{"n_layer": 10, "d_model": 384, "n_head": 6, "n_kv_head": 6, "head_dim": 64, "d_mlp": 1024, "vocab_size": 8192, "activation": "swiglu", "norm": "rmsnorm", "norm_place": "pre", "norm_eps": 1e-06, "positions": "rope", "rope_base": 10000.0, "rope_fraction": 1.0, "qk_norm": false, "attn_scale": 0.125, "bias": "all", "tie_embeddings": false, "parallel_block": false, "init": "uniform", "init_std_qkv": 0.0383, "init_std_o": 0.00856, "init_std_up": 0.0383, "init_std_down": 0.00524, "init_out_by_depth": true, "optimizer": "ademamix", "lr": 0.000204, "beta1": 0.9, "weight_decay": 0.59, "lr_head": 0.00605, "grad_clip": 1.0, "warmup_steps": 319, "schedule": "wsd", "decay_fraction": 1.0, "decay_shape": "linear", "final_lr_fraction": 0.0, "batch_tokens": 32768, "seq_len": 512, "doc_mask": true, "train_tokens": 407900000, "steps": 12449, "dataset": "wikipedia_en"}
MLP neurons of a small language model. Each row is named by its layer, matrix (gate and up: input weights) and neuron, and shows model dimensions 128-255. Each number is 128 + 24 x the weight over its row's rms, rounded and kept within 0 to 255. Numbers have three digits each. A neuron's up and down rows have the sign that makes its largest values positive.
A block is one neuron, or neurons of one layer that tend to fire together. Before each block is what it responds to, as a language model described it from the Wikipedia text at the highest values.

Mid-number digits. Inner digits of multi-digit numbers, mostly the minutes of longitude in coordinates (68°4|0′), also table percentages, years, and scores.
L7.gate311:124115167129150112111137111084094142134128145102138111121127148123160109098130096141166119137121091110128121115115103097136120139143130127139144138140142135141164144160103116160158115053165140149095180135090124130134149158136117138150131097121157119087120074133119150146096156112128103141159108147153126172139160143091084170118146142128125115142107112091097128142139129084144206136150
L7.up311:114136141078133130094131170164125102112142139130160136177117136157079125147065112144125134119112087107098140133160127107162166098148127150149120116188159097180146146145125117144136081077142122167109184122082142143105132125135140132156130089131149158158153101091072146115157116095156147146132097110147139120126082136123122155115163109110091189156132129104138124104140149126150121101133
L7.gate667:111107116113110115128171159125127096142162160133117094112112127136160144107130132169170125159134141111150139108111170146101116148198125105125101160114158141136120155161139098154145081138084107095091144128100091177135150132124135109109135125155111120130118095177140098170158139131155150125162139150134153147154104133150121113104120141123104124089155149121150126149142152104146079114153
L7.up667:091127083100162133129144142113140143116150097135076106139101146129095148084097162129134092126152094136153140093171143099142125150175147092105125112098176115100141119104181113122124139111105148132112152115130115132112110126144081102135146145162167118096168154092114132122104151097123122132182182105141142109109128168139090156139158119142085107086136173139198131113100141083141148087133
L7.gate956:148112098118094184145165147117171126100095106117130141101081109129117089100107101121152120125127112118135136139119152088120134136157132144119125149124136087123144110117186094117172133130109103189129151108138163141119145119090156141112142101137117149134091134118133092126167111162145090155143105176106126095116127122099127107131147126148126120101131114188170130120140116130100138115150
L7.up956:129151152155122178142128127159113183117114087121115120136143128127140151125110157145133136134134176115164089145104142132170132110157161139163163119140126095162135173129121137184097108110131149163139089159094110109134176142128118108125135124149100144113089116123126144118152114133157164103128076145132125106130147142112130156155155129128147115153178156129106146161097085133152110121116
L7.gate971:148114130124087084123141142124111124127105126140180113123092145136088157151131135151089146119125117120119129155137117143123136157171156071128134117106105125162155134120101125106115111112170115113092117152160100120150144136129166150150126146097124145087122142111093174114100124120115165118171117096119080117147158158093127131106126122134101112168189134119129141132131137123108115153111
L7.up971:089116096177116140123111120114126143144156155132146117099096142164093177145106097150081090108096065117137149141109119102129167119146145113091130099144146089098100173163087142157106097146162134138201125133110123152131143135127115144134103108125082174136120104107142113149149095077135108159157146141116137085111123116132097117121129084123140137186136145131129103080159136124171129119133

Clause-ending comma. Commas right after a completed noun phrase or clause in expository prose, before and, which, where, including, e.g. "Billboard 200 charts," "Deutsche Oper Berlin,".
L2.gate34:108165106124106103097116138094136106094099136116080122147149124145149110136124160130097092137110104156098110107104080111134131101102103171109119132104122102122133131123148145117109129127137152159126149098151169102138121122122125148151129160121137109123137104141148153135138116139087108108129127147171113149131179121119143143121119127100145105122180084140103119154153124157103099081177
L2.up34:132157099104113110099168133108131126112096155134175123121120176131108130105145193148148168129145083151102158136125085137167120090146113121106121112115143158120146124138096116164141105109150087142150189123100113153145122116162090156172123149143120105118122105133114142100135122161152183158109110141132134115158112110154080098102100140150164133088135119145110138100145137110137104135146

Comma after phrase ends. Commas, sometimes and, before or a period, that close a noun phrase or clause, strongest between stacked adjectives, as in large, rounded and old, handle-less.
L3.gate100:157117127166123108131117148153112137127104125155152121130119079105076108140110125154114147097141137143122112145129096123105131100123088102124157156141143173105118126174114099145147114111124134185120147146154119139084136114157129133120083125102117090143102137130156174099126115175143103134146106114166158153144118150138097136133114105132105137105151117171064123062165090143083145154130
L3.up100:141160135132152126097116118152111153123137099132117110115161108121161158152112092127149143130143118146156134112169134157138114092142144097100156141116097108141124145172123125111105144096147115142118175168154108114081149108108110095119146089172127120091128148132141153123075141113151121136182119143104135133131097165110080144122162123147155105141157140120101135096153149135103102147155
L3.gate261:148112118121102123083105133085137137146118108122122164118160129135133121140168131152124151156104099125130123119123178090093125112120112108139148123142106137108120148152128141101146127203169128136133101135087133146137124148095152157112125130135116129167135134152155151146153162118098083117155148124152118142157144112090138124159099076098109123134137129130137120132154121109106118108132
L3.up261:067158119154102149118134142108166166132117140149093098099158109136164097153122161110147111120172137116147122133118116146134121137129119101188120147153142146094155112142141125158149118131125150118173138167112140147114130147161149153112109095151160127144108169157162111089122081136127095130152147113131113124138097149071119113113130143139146123103104117136096093161129155107131121162110
L3.gate274:123154124108174144086156166135149152086148143162122139123124094153127138123122119171133132162128116124124112138122143115153137118117105182144149121163133115149153164088105123093125106145108152153111123120115137126098099101161146128161112155135153143113114200146169144144111120112076114128115129165115133095128167125173105143125118158133138097114110139129111154098142106085153090131143
L3.up274:132131087131160146109122102116156161146121097137115081126131127135183160171098171173155130126129146140138115176133113139105096122148112146167154100109102137121098154110121103129145134117119097122137095171135108154121149149129113114100112165091078104118131162122147113138160144108133126112108113137136098139113121168126121103163150147130153148110104092135164154138151116128102095160136
L3.gate311:097138135098094120115133149149146090178099129171150073109109144093086083146165105124150141106072102164114100147098161107136150150101135121101154154088148096148133095106147106154131135178113129133117148119169108134096107091141125140155089133139112124162118127178098124102144119088125142107109099160164106180146126088103121111119132161164112120113118142087124102092118128125126130117113
L3.up311:127136129109163138142118158103156119078096156141101150106165147097161134152118129127147172111130156093122120096149072130132098112147144142149104134125116108151168105183136176132098135114122118122139080116123154151109161141125169085141094127081119159163133121162135112145102119159108130150126160136135141150119136110096116115107124099137153086118078146160132119181155147143129119117102
L3.gate314:126127147160148167123127097152170122165138115134099143115108170123110119153108072116151156121099101150087163109144137116107142076108122083141154104128107140159109153135095126112154121126112182104127081141147129144104130077151110160147164171100124119100115189097144111134152102156121163139130156142145121156121086148126160089117108147118140136102149155115163063119116143130096141151155
L3.up314:153170125093107153090159099113143119120098143144128148137138104154113109137163098123138096113095103125093152138141089134144133123111114115117152133101145148120156149146151100137124123120161139158110168124118142148139142165110117136158094124133090130133127138104130071115137108133120119146169131082116147165117090129138097191125158139126166130122128093165117122117158140139140096153143
L3.gate391:126144139140183127130108154122164114142110095119083162125121132127115097093117104129122131122117136093087080139157164145158120156109109130135139085188138158114139153103103134174092081132134110084101137114128134107151095119130167143135140136128149144144117122139170154152096135108171159105166156163135125135119111163134120140129125137129133126141117134176103106136098128068149173104105
L3.up391:111187142138175158146131109134105122112081098160103100120139097137124157101120098110139098086141103116146173130124145149146155166126140119130152106175103156153148076133125136125095148098160123146131112157134111151140104117114116152157090126165096176103109134160161124167123124145139136124147119183145138108112129121105142127142107094074110120126121137108100148102164094092122108141149
L3.gate425:094105162098161115121084136078113126085111119133132120121109130150120120093110148120167135162073154101153095133127110093137097122140116152165158129110146127119164131172139152159124125105159093096141112157117103173135117142121136117118078089082107121135140103156138144137140164128105124122148110132075147121145128111158116145105142121111179090137137139139105134082099127135095083131165
L3.up425:104142103134116138129117125157120094113129158143140130130083090106151073124149102127114103147118125142107080096144143093176105134099158152130150121159146160121141107084166112153147153137168114120142159137158130134151157094094115148123117108111073116179105140142129091096138137145100104119180145136119152106092120119143088151131146138115122124182130116150078137097095178091197132133116
L3.gate550:142114154094131183174119104126145115160130092134146128114166110084102098120123080153127117105090142142152135163117113074092140085127136153171140127160157166127155083078113171103080130109158125103123134116140138138123113127116127125125114121128150092144120126144142118139140162162096119130153124118169114088119166155178163137102167096108191152139111163174089115114096158116115124165138
L3.up550:162046096123128126125147102114102142170110085107071119077103106133170088116141156081125173071106083103145102124131157106124145129161102156116110135141128123145159087109102159100162195112165114155118122100170101141117125135123150137120105116106112105092151123163134112111170113131137151132138133146159136100079105158113097111120138110175121127104121125133109151120150152085133175109115
L3.gate552:122137118117139121091125141129116112103088157144116163100129130178162162128145127167149139159115099138159112123145130123155107170126112172157118105116096115148122119168137163145144095154152092187156129115089084152120148125118162116129109127114118128131132103118155147140111104088107103126145145141109072132118145107092078124131139130096149102115119159111146155127126091125138143110152
L3.up552:143161120173108133096086064131145125121103112122153144134127146129142111092141101099158116132124143133141082144150142122141165137125085144127131126098100112160116127130125145106141130115091185148091157149162142120096144146124145164073112131150138115166144150127183119141107145168143111133117112109127138110101145098118167094148128116098145135172068127137128157087112163143179129136135
L3.gate620:088139173095145120142139123111122152126168171140102137154122113161160166118121129149118160139135118144099160122133152097147150118133116132138124136138129115132124144113082139122156137144126149125126137140110087129116096142137074132108157127106103124123118168142115127109142181146116114113178100114134137072108116132139093134102149148178120108126104168114110101132099131090123118101166
L3.up620:114110086107092104137109105113106110134110149130128167120130146088120131120118148170100075158132162150144093125100115103129128161084156150151156121157171117157093137130123146135122100103151104156106104121120113146098143140118140130160121141106122125107143117150123144149130114139102127120156171155091142136156098136131117106129117100139139131112178135131142112146110146090090143164112
L3.gate672:143083115130112107135111135120145143077107166160130147096114101145124132138128096158134114129113110085122155128089148138125087141171129151118114145091132148125131167151125127136107147130139092145097134154121134131157145140114136135129094156140106133123105102152085117121159150115110098139170127119198128175097107111157100140073144146131148118107133172109124148114141090154091142132132
L3.up672:117120092127143105172148093126143123095183156144082133119116148133114108138136108138158146083137100139147162161114138130140163138148075147127112107111118088130144117138105160134135162158086107134131131168110093168128155154127172110095106091157124091121164156162125147120102115107121085102120132127119136106062090148109113101140087147119153138117163149152115118090143137101094133147101
L3.gate696:122148115130172107121122156125152101079164145127120113118172122135133153152168101147185105118152109186163145157106108104110122118117094132150106135118134103108120139163144118120101102084150119150101149136104117112105073104137131121128105162149115147137136165095130083137103122138112093101081155088131125100119119107154131142127130143155172112110151101137127193092143127153114129118112
L3.up696:107140112152139148109155170142120133112113162167108150113130107096133097146145123139191122139112152184117146121143115122123148122104101134149120113108105116148106207152111141123103166157115134165174158082149092145121112113137139102149124160097151098131132151085124119120151103165131130106122118141156157122118125112144106134118120164125086141128136155097120111137151098160165154136157
L3.gate741:165121113138138073115152134122114100162081135152141121155164098154107132104136150137107097101113125129144106166107153067160119122160107142123180127073156092110096106139129174114125126114122110177155090147143127122086089131098113119154119114099139170140139116104120121100129121109151100095121091105121144144118126142073168136090098130139123117103091099126118165130143124151139128145147
L3.up741:125094106112123114127136145150098136114136134174146067162136157095105142147134102100123104092131103136111113172137158138140154138105127148111140122153139117113085135118160127113160117073136129127121136157169134113095154139106125083122149137133191130116090145093141162105096130140111105106110124135129100117108176111092088109151123121109137113101150152119125157129160094158168142158175
L3.gate758:120125111152102163111126134136166110084110149153197112111131082095131087111130158119116167096105148122173129109105107097135132163132108169119167088204141109156142114103114131126104139147099137106109141144103148155132142112108124128106138131148154156106140135122167168126144098085108104098139096166107139138176100114140107137093069141130147135147147121158105145103104094123132134100155
L3.up758:159122161158128135109099107113141140155106136100168127095150122105139134136105098152106129103101114152079188098116108147097168117139150102102096151109141133145132115131121179121165131136092169130134157162127123138152097153169131116133166114176132104168183120117143124143143136126101130147154095172126135144104134117184143105131121126115136157104131184107144102152175114174156103156130
L3.gate885:103149103119091119102150134142141139124127124104128115124089148128094127141129121145124136117135113119126126150128135130103097121163095150112155122143157166157144118147138134161128126150087099156100194137163127143110110124108115118103126143123131168141140145155101142129115085101110165090108115134139144074104121157087090170113119140202149102145153099110118154143153104092127128086119
L3.up885:091122119137138124179170107116114122113142118139145150119150138143126124116117090181149116129128184139140172112163104125133143125079122140104131131140135175168097135129147118144161146124115127119107125135133164129135163149095132129161121135125112091159102129130160115116136117151110162144163200153141140115124115123139144091063115150138129094126094123133153138099132127107166135113166
L3.gate1015:095137090103161176135179140139105170115088129169133100149126146145156143133106108113121160157103099132131120156112158116131134181150157137138112096115154087132159165163123126159086082149163115124109113148099097102169130119094142093082110118104134134115139164138138132128126135081112145141153135133157127172110134156115147126123084155091121125133109154106126123125127141109093138083129
L3.up1015:119140151106141148086123100089132161119148108146131164137084119112106148120149066149118179111145125142167111128089160112081129124143136157101127126174107092084111181155171103132130093131154099120131114120125120111115093163150158141137084130186122101170104099126166153100088159120135122153110138166140148139136132116137105107101137166153148102133143096154151139122161122101141133174096

Infobox field tokens. Tokens inside Wikipedia infobox and stat fields, mainly coordinate digits and symbols (47°51′N), plus field-label endings before colons (Genre, style, status).
L3.gate2:132109161092159142118120121138154095088153126110128079114157140090138132134149142129148147123130117134088098121125111135120076110125148149151067127084108122095119128111080137112129151106133124134128133095142157143121140124107118141138139141148126192080174097101121154092112100153130125117118129133104077112113100075076125112110124115121135106137142148108087112161137097077103110086159
L3.up2:126125160125140111153150149166105091133100129093122133132121132118112119133115122143119099117098096142109121144152117089138124133123102094145091134123111096126150087127150102136151101144143085107142118151105103131122103105132167089131124155163150134151152152116096149148099093132144110202109119149123095161122166138124132103183143122109172137104153153116124120103132139150134121137140
L3.gate13:118132110120094118129108100106109077124136165101116075100164135119137144092107092148144106111102146118166096139133158146131185137188116107120120140086135142154126118117106108166128172097153091149144103138127101156161111134182081165131126147124154121141125137154106145166140090097116129175126109144083150091154113118089147129128127140135133135157116121135152118137090079130136115111165
L3.up13:111171126093133094138125099124137128089147155114118072135146127116111096125103143175139114167112125161124139163124109117135147141128136125138099119104111138165141118101122093119169129081160113122110162140131108129157124153122117127136145118130138172078139154151115156129094162138094121101160105129126118173122137184109130135138106091155138138075147141067159155133113153107150141118109
L3.gate24:128157144102067160127115109130147169116149157113160108091152101155162135130126158116152147112122160138114148156104151171164071128134146121149109109131134128120133139108138120123144146139108133158153153134144155084140109194163124136098134136149144137174101127125108170132126142128102159114157116109131116144131141138106115172173154137148119105102089106125080127134140141151085114147123
L3.up24:111142110122140157125118125130109114100161123109140125082128128126134149144114164149140144181140157152126169097128108145156167150112117137128143124166101127154106107116110139152146102077121110146153102108094142143106130105099132118174107117136151110133121141124130080138159144159176104135096155139143097084139102158160138121131091139159077091114090157077121109136125160114109123136145
L3.gate48:088144152165144152166185112138144118079140101115158143165132163101114158199112075091130089148139154125135151148151167153160153111135088158128122086133155083111115130127085097130148125076152110132141136141106109104102106129115169094131129132122101138142142134142090132137070136121137110090127136096135150145093109106148126105097133133099136130159152110108115135133098160110132116121145
L3.up48:099091107104142108126087128164136130115122094117100125099163157114142096144123151100165169155128148128107096121140103132118164126120135117146124113116110144116153135161149080120149121110159148135090134118163171069122111162109160100104133161129059153107096136149130115132151144155125129126143101120141159109128140088132149183101126133163144107153133078138152100175156077158145113141160
L3.gate52:126147080145128154090130102113137147125124089091118144113114153128122152133121101123120168114109121082150098145122137120118151090104135143114114105145142107121103092107151153124102112166074101158093086131129100124079130142151081119159155131142111118119083114112124094091139122078103126160142123103113154123156168153107092151107145136116157123171134161101072117135096121102171166126097
L3.up52:120185150157092118110143109127138110105140132145128131085130063112155145159101142108150144114158087096126148135148148126148129076158130152182117110105144113117060130121147125132105171113162166104103140147179127135123105131097136105131117156110083144116153132139107146126122138094126139138125107154130100165115130117108128122147104096096119115125135141154126147112137138165162162162173
L3.gate119:096118126176119142153160082147122111102153114135097114164101153115124158131129091103154126143086134120128126141137146104106107146132110114138104173086125112112167137107168128118109157080135173145116120109113083132105096122133077145126112126131096154085118120183149121124123111125164112133136132161157127109135168159151123107144168109143163158189100151095130109143115162131063119114121
L3.up119:100146086188115094097137083098147145124121158120146173116090168090128153121063154123145125108142154129122137141133126131126124093122095132106127104159144070081163127113158144117163094122141154135146110115161158125141135138159069125123141144133103158129126121099147113115115128110092105108137073148106098090122123140115114135085175115119083142170148154138170138124147134133159121136126
L3.gate193:150102117126101124092172140119081120135132107104154115131116123123121144104127124148121148150127125106170127093117159107146154070126137156114094130094137111099114114130147159110107119115164087166116167131092134085096120123118121139176089154113071114107123151176144162112092164097132146164111093130120106104170109118166081149116117159105158101138165093123158129129062153135165138088127
L3.up193:086096100132159135126153124182116130139143099177102138160136091114109140124122094157123109148106102110130121143128131113135116147082133149114098154132156093116148142081144118130126138107132117160122115140119158106167144116124154101116104147076158126098145145180132130164116138146128107080116124105139099166107166116101107115151115142125151139124154094107105178103145134170126094147149
L3.gate195:147156112094133107143160136108113133100160098120094083126112173159130149159078072161114104141090095107161123110133136094141103105110109131105132130136129170088102137128146143123130155117170101136097153161146091122120117151160116154172105126099101127145140121137134124130110098152167112095110114129147080146129170155109112159150122155151131130122170104078128150152132134131101163125124
L3.up195:164158137178101152097088104131137137110140118096124137121129099136134139115157115134106127152155149109144125126116120121101123157132127167133092127076117077109137128167119115125182136142168123160119139152116100108091115174134118099111140118144135086154166114125132146105087111089140156161157122102097107133163149141105156171136147112113166121130162147113092087137131134128093099109136
L3.gate227:124130143100108134136159096150116078159118095103126144105093138166139154153167142129150162128068137137102133136069138162133088138131138132143142075072151110157094137086141151120120120123138086108128136090138134122110108085135116136120129136126119158114106158144082147124088133124062116122128099172137128107105104131124133170130121160099135102100113161088100134094101101118091142107122
L3.up227:135120103136132124118129145149099131097168107134119142171162136115134121103136151120157150111127171163087119109096160147098119135123150146155128173111117109148152157079090178112155128087171131142130148152153096113124140082116123098155118131115083139151127091133100132116125163157151126154103141116128069145078110102117111130140099151124180141095132133135106108145116114157100140146092
L3.gate280:079147153106079150164166130109126130110186162147092077140144086129133147139098118103093138111193127130109133128125136119127115129171144162121176107123115120130090134111125162125150121070132151155100152122149154073102116113121121116111133142180117155111069144174121141145126112172144181133150120117141118130139068097121076113103139121160154119148135118106125089124127131152155178149159
L3.up280:132121094088119092091119130135122129118132106160117087122100160110129151116123127131178081139117129109109118164107141112159116159144129120139152134119120149140115145136119128133159140124132131102170182117106114176082141176159184101145114131110090120080151111159155144145073108154106094165140103129137107093151127149130119186104130181126158147102157127095129132152129139210122143115118
L3.gate418:142096150128083127157092091085184127149125132149156141135132129121152127129143089118149113128134122123115103135160114155114102132166120104141150149103172148116133129086116100112152117167133113137101113172136102141111152140126131129109152147186139124153131091125146146144097122089147156134164094102111133140095069154112154138085124127125141149139197092150157184120164153127139109101109
L3.up418:108129080135128110090122081131119120178132150155132159121149139079164111082096148110150177111136094157137127074162091124131106139120121167146123156139149141141132128125148092101111129105163102144152127154137163113128127148118117105116105125121104125147113142118114144146132107145157096137094120131125141107114140098085121134125124081098127136142126110169143102059127111117144131112155
L3.gate569:127154132152113123122126101124143134078138164098137111168167150107162143102129130139193123124112106142100167101127112137130067102166093104131148115117122147124117104112139172149107129139149120093117083120136105150100102131150121113123147100182163140139135150112145142136063157116106129136134103148098116120138098135101104093109069150091139123162150130156116143159127090168133123164149
L3.up569:154159161125100124123180121111104147143122119143057137102097138093164115110148105155134155103140126111112167120133163129091161126079158121135085163116125133109108161115145146158133114117129090128124132149120109115112116159158110093097126088145144165101074100107099138117152145139124155141098162104125121113150134100125166100099166141077112143156121139110099096198108108159113147133093
L3.gate618:088145191157120151144141154147138139153135139123113091162151142145098130094110143135086119119144123096134103128102165094144121128118154172106164161095132096140104094105143134134077101150127102159125143094111121150142121080112173137139104141126163177106130086135151121121115115159121142161147115135116116143107120125127108135141151136143128130111150148130149154126120155153078093120148
L3.up618:100123099173125136134117120117153111092143102103167079105139150096091116170159104113136148147122118153152136150178102151087145147091165095105110159134112116105080130143151107144147110127107092131143093101132129116162151105110127150088109128141104130108117117127107110149105143176164134120120172157111114139170143153144091099124168115156151144092129108097149138121115144132080123061106
L3.gate799:092118122120124151123186112089114165127128119145129108114153119127145116131092147143144115094118083132159108138141141126148107130145134143154088139155089162139136122106141157115109122140120135112161145169154155125101131149125097142157145140124111087123110172161121106170117141123109148105157124138146167117191158090123089146137133155164141149128093130070114094095151142135114119112135
L3.up799:104125162119124118104123131142113128146160117101111122159108111085128160130137072133131165128126135128130177115070103115127093128191126165150117090094151138152144093084125123147115135087113088123130119184154119124137110141155166102135108141114099127140150138144093068104107105162115090122105116152135125141141134050155115119109124120139166151121142108180146107134168140113100138106167
L3.gate913:120140155111094123118161117148142098121132095151160115083142129151096113136150168113095100149114130126155133135140135126116099131126104141101143133128097144135173110155177142103120127129130126144171104095120135124130145123140151116127111168136137171140143120146120119151124116155120137155157116158161127163133071101111151103109134148147160117103126133119077122145091149094091113104166
L3.up913:088106129090155114135110140133076138168163134128140118117108149120117089161141108130103111121101120109097106134137132128104149156168184075172132111092121134162123166122144127149117169142107153113075113103168141121143165138143070088125104146164108141109166159149067118103139135100107093094138110149095147135134095117128125129103130102076165109168110140136135108106112099112141120111141
L3.gate1003:148140129122087131074100143117162131085124149121132123114174134119140140125102141155156162124176174150147146092103146115121133118139086116155114150135144151102122140094172126104135099092126077120163124085114113137083153100150131124136135152108141135145150184145139120141093151142105105166118125086099102143126112176122113094104088161112157140136156140107123113122094139149136125061103
L3.up1003:104137116100127116117112133177134161118138119108078144075107143105144169110143145162143162127108150129117164137081164157111089142138154115150130125108137122168103091116137146127165152154094130174130161103106144159150122096096173147123113143163170117123137152153134128113120115155136133154147115109089100088130099079092124134074111147110086128130143114173150130106110138107148115128142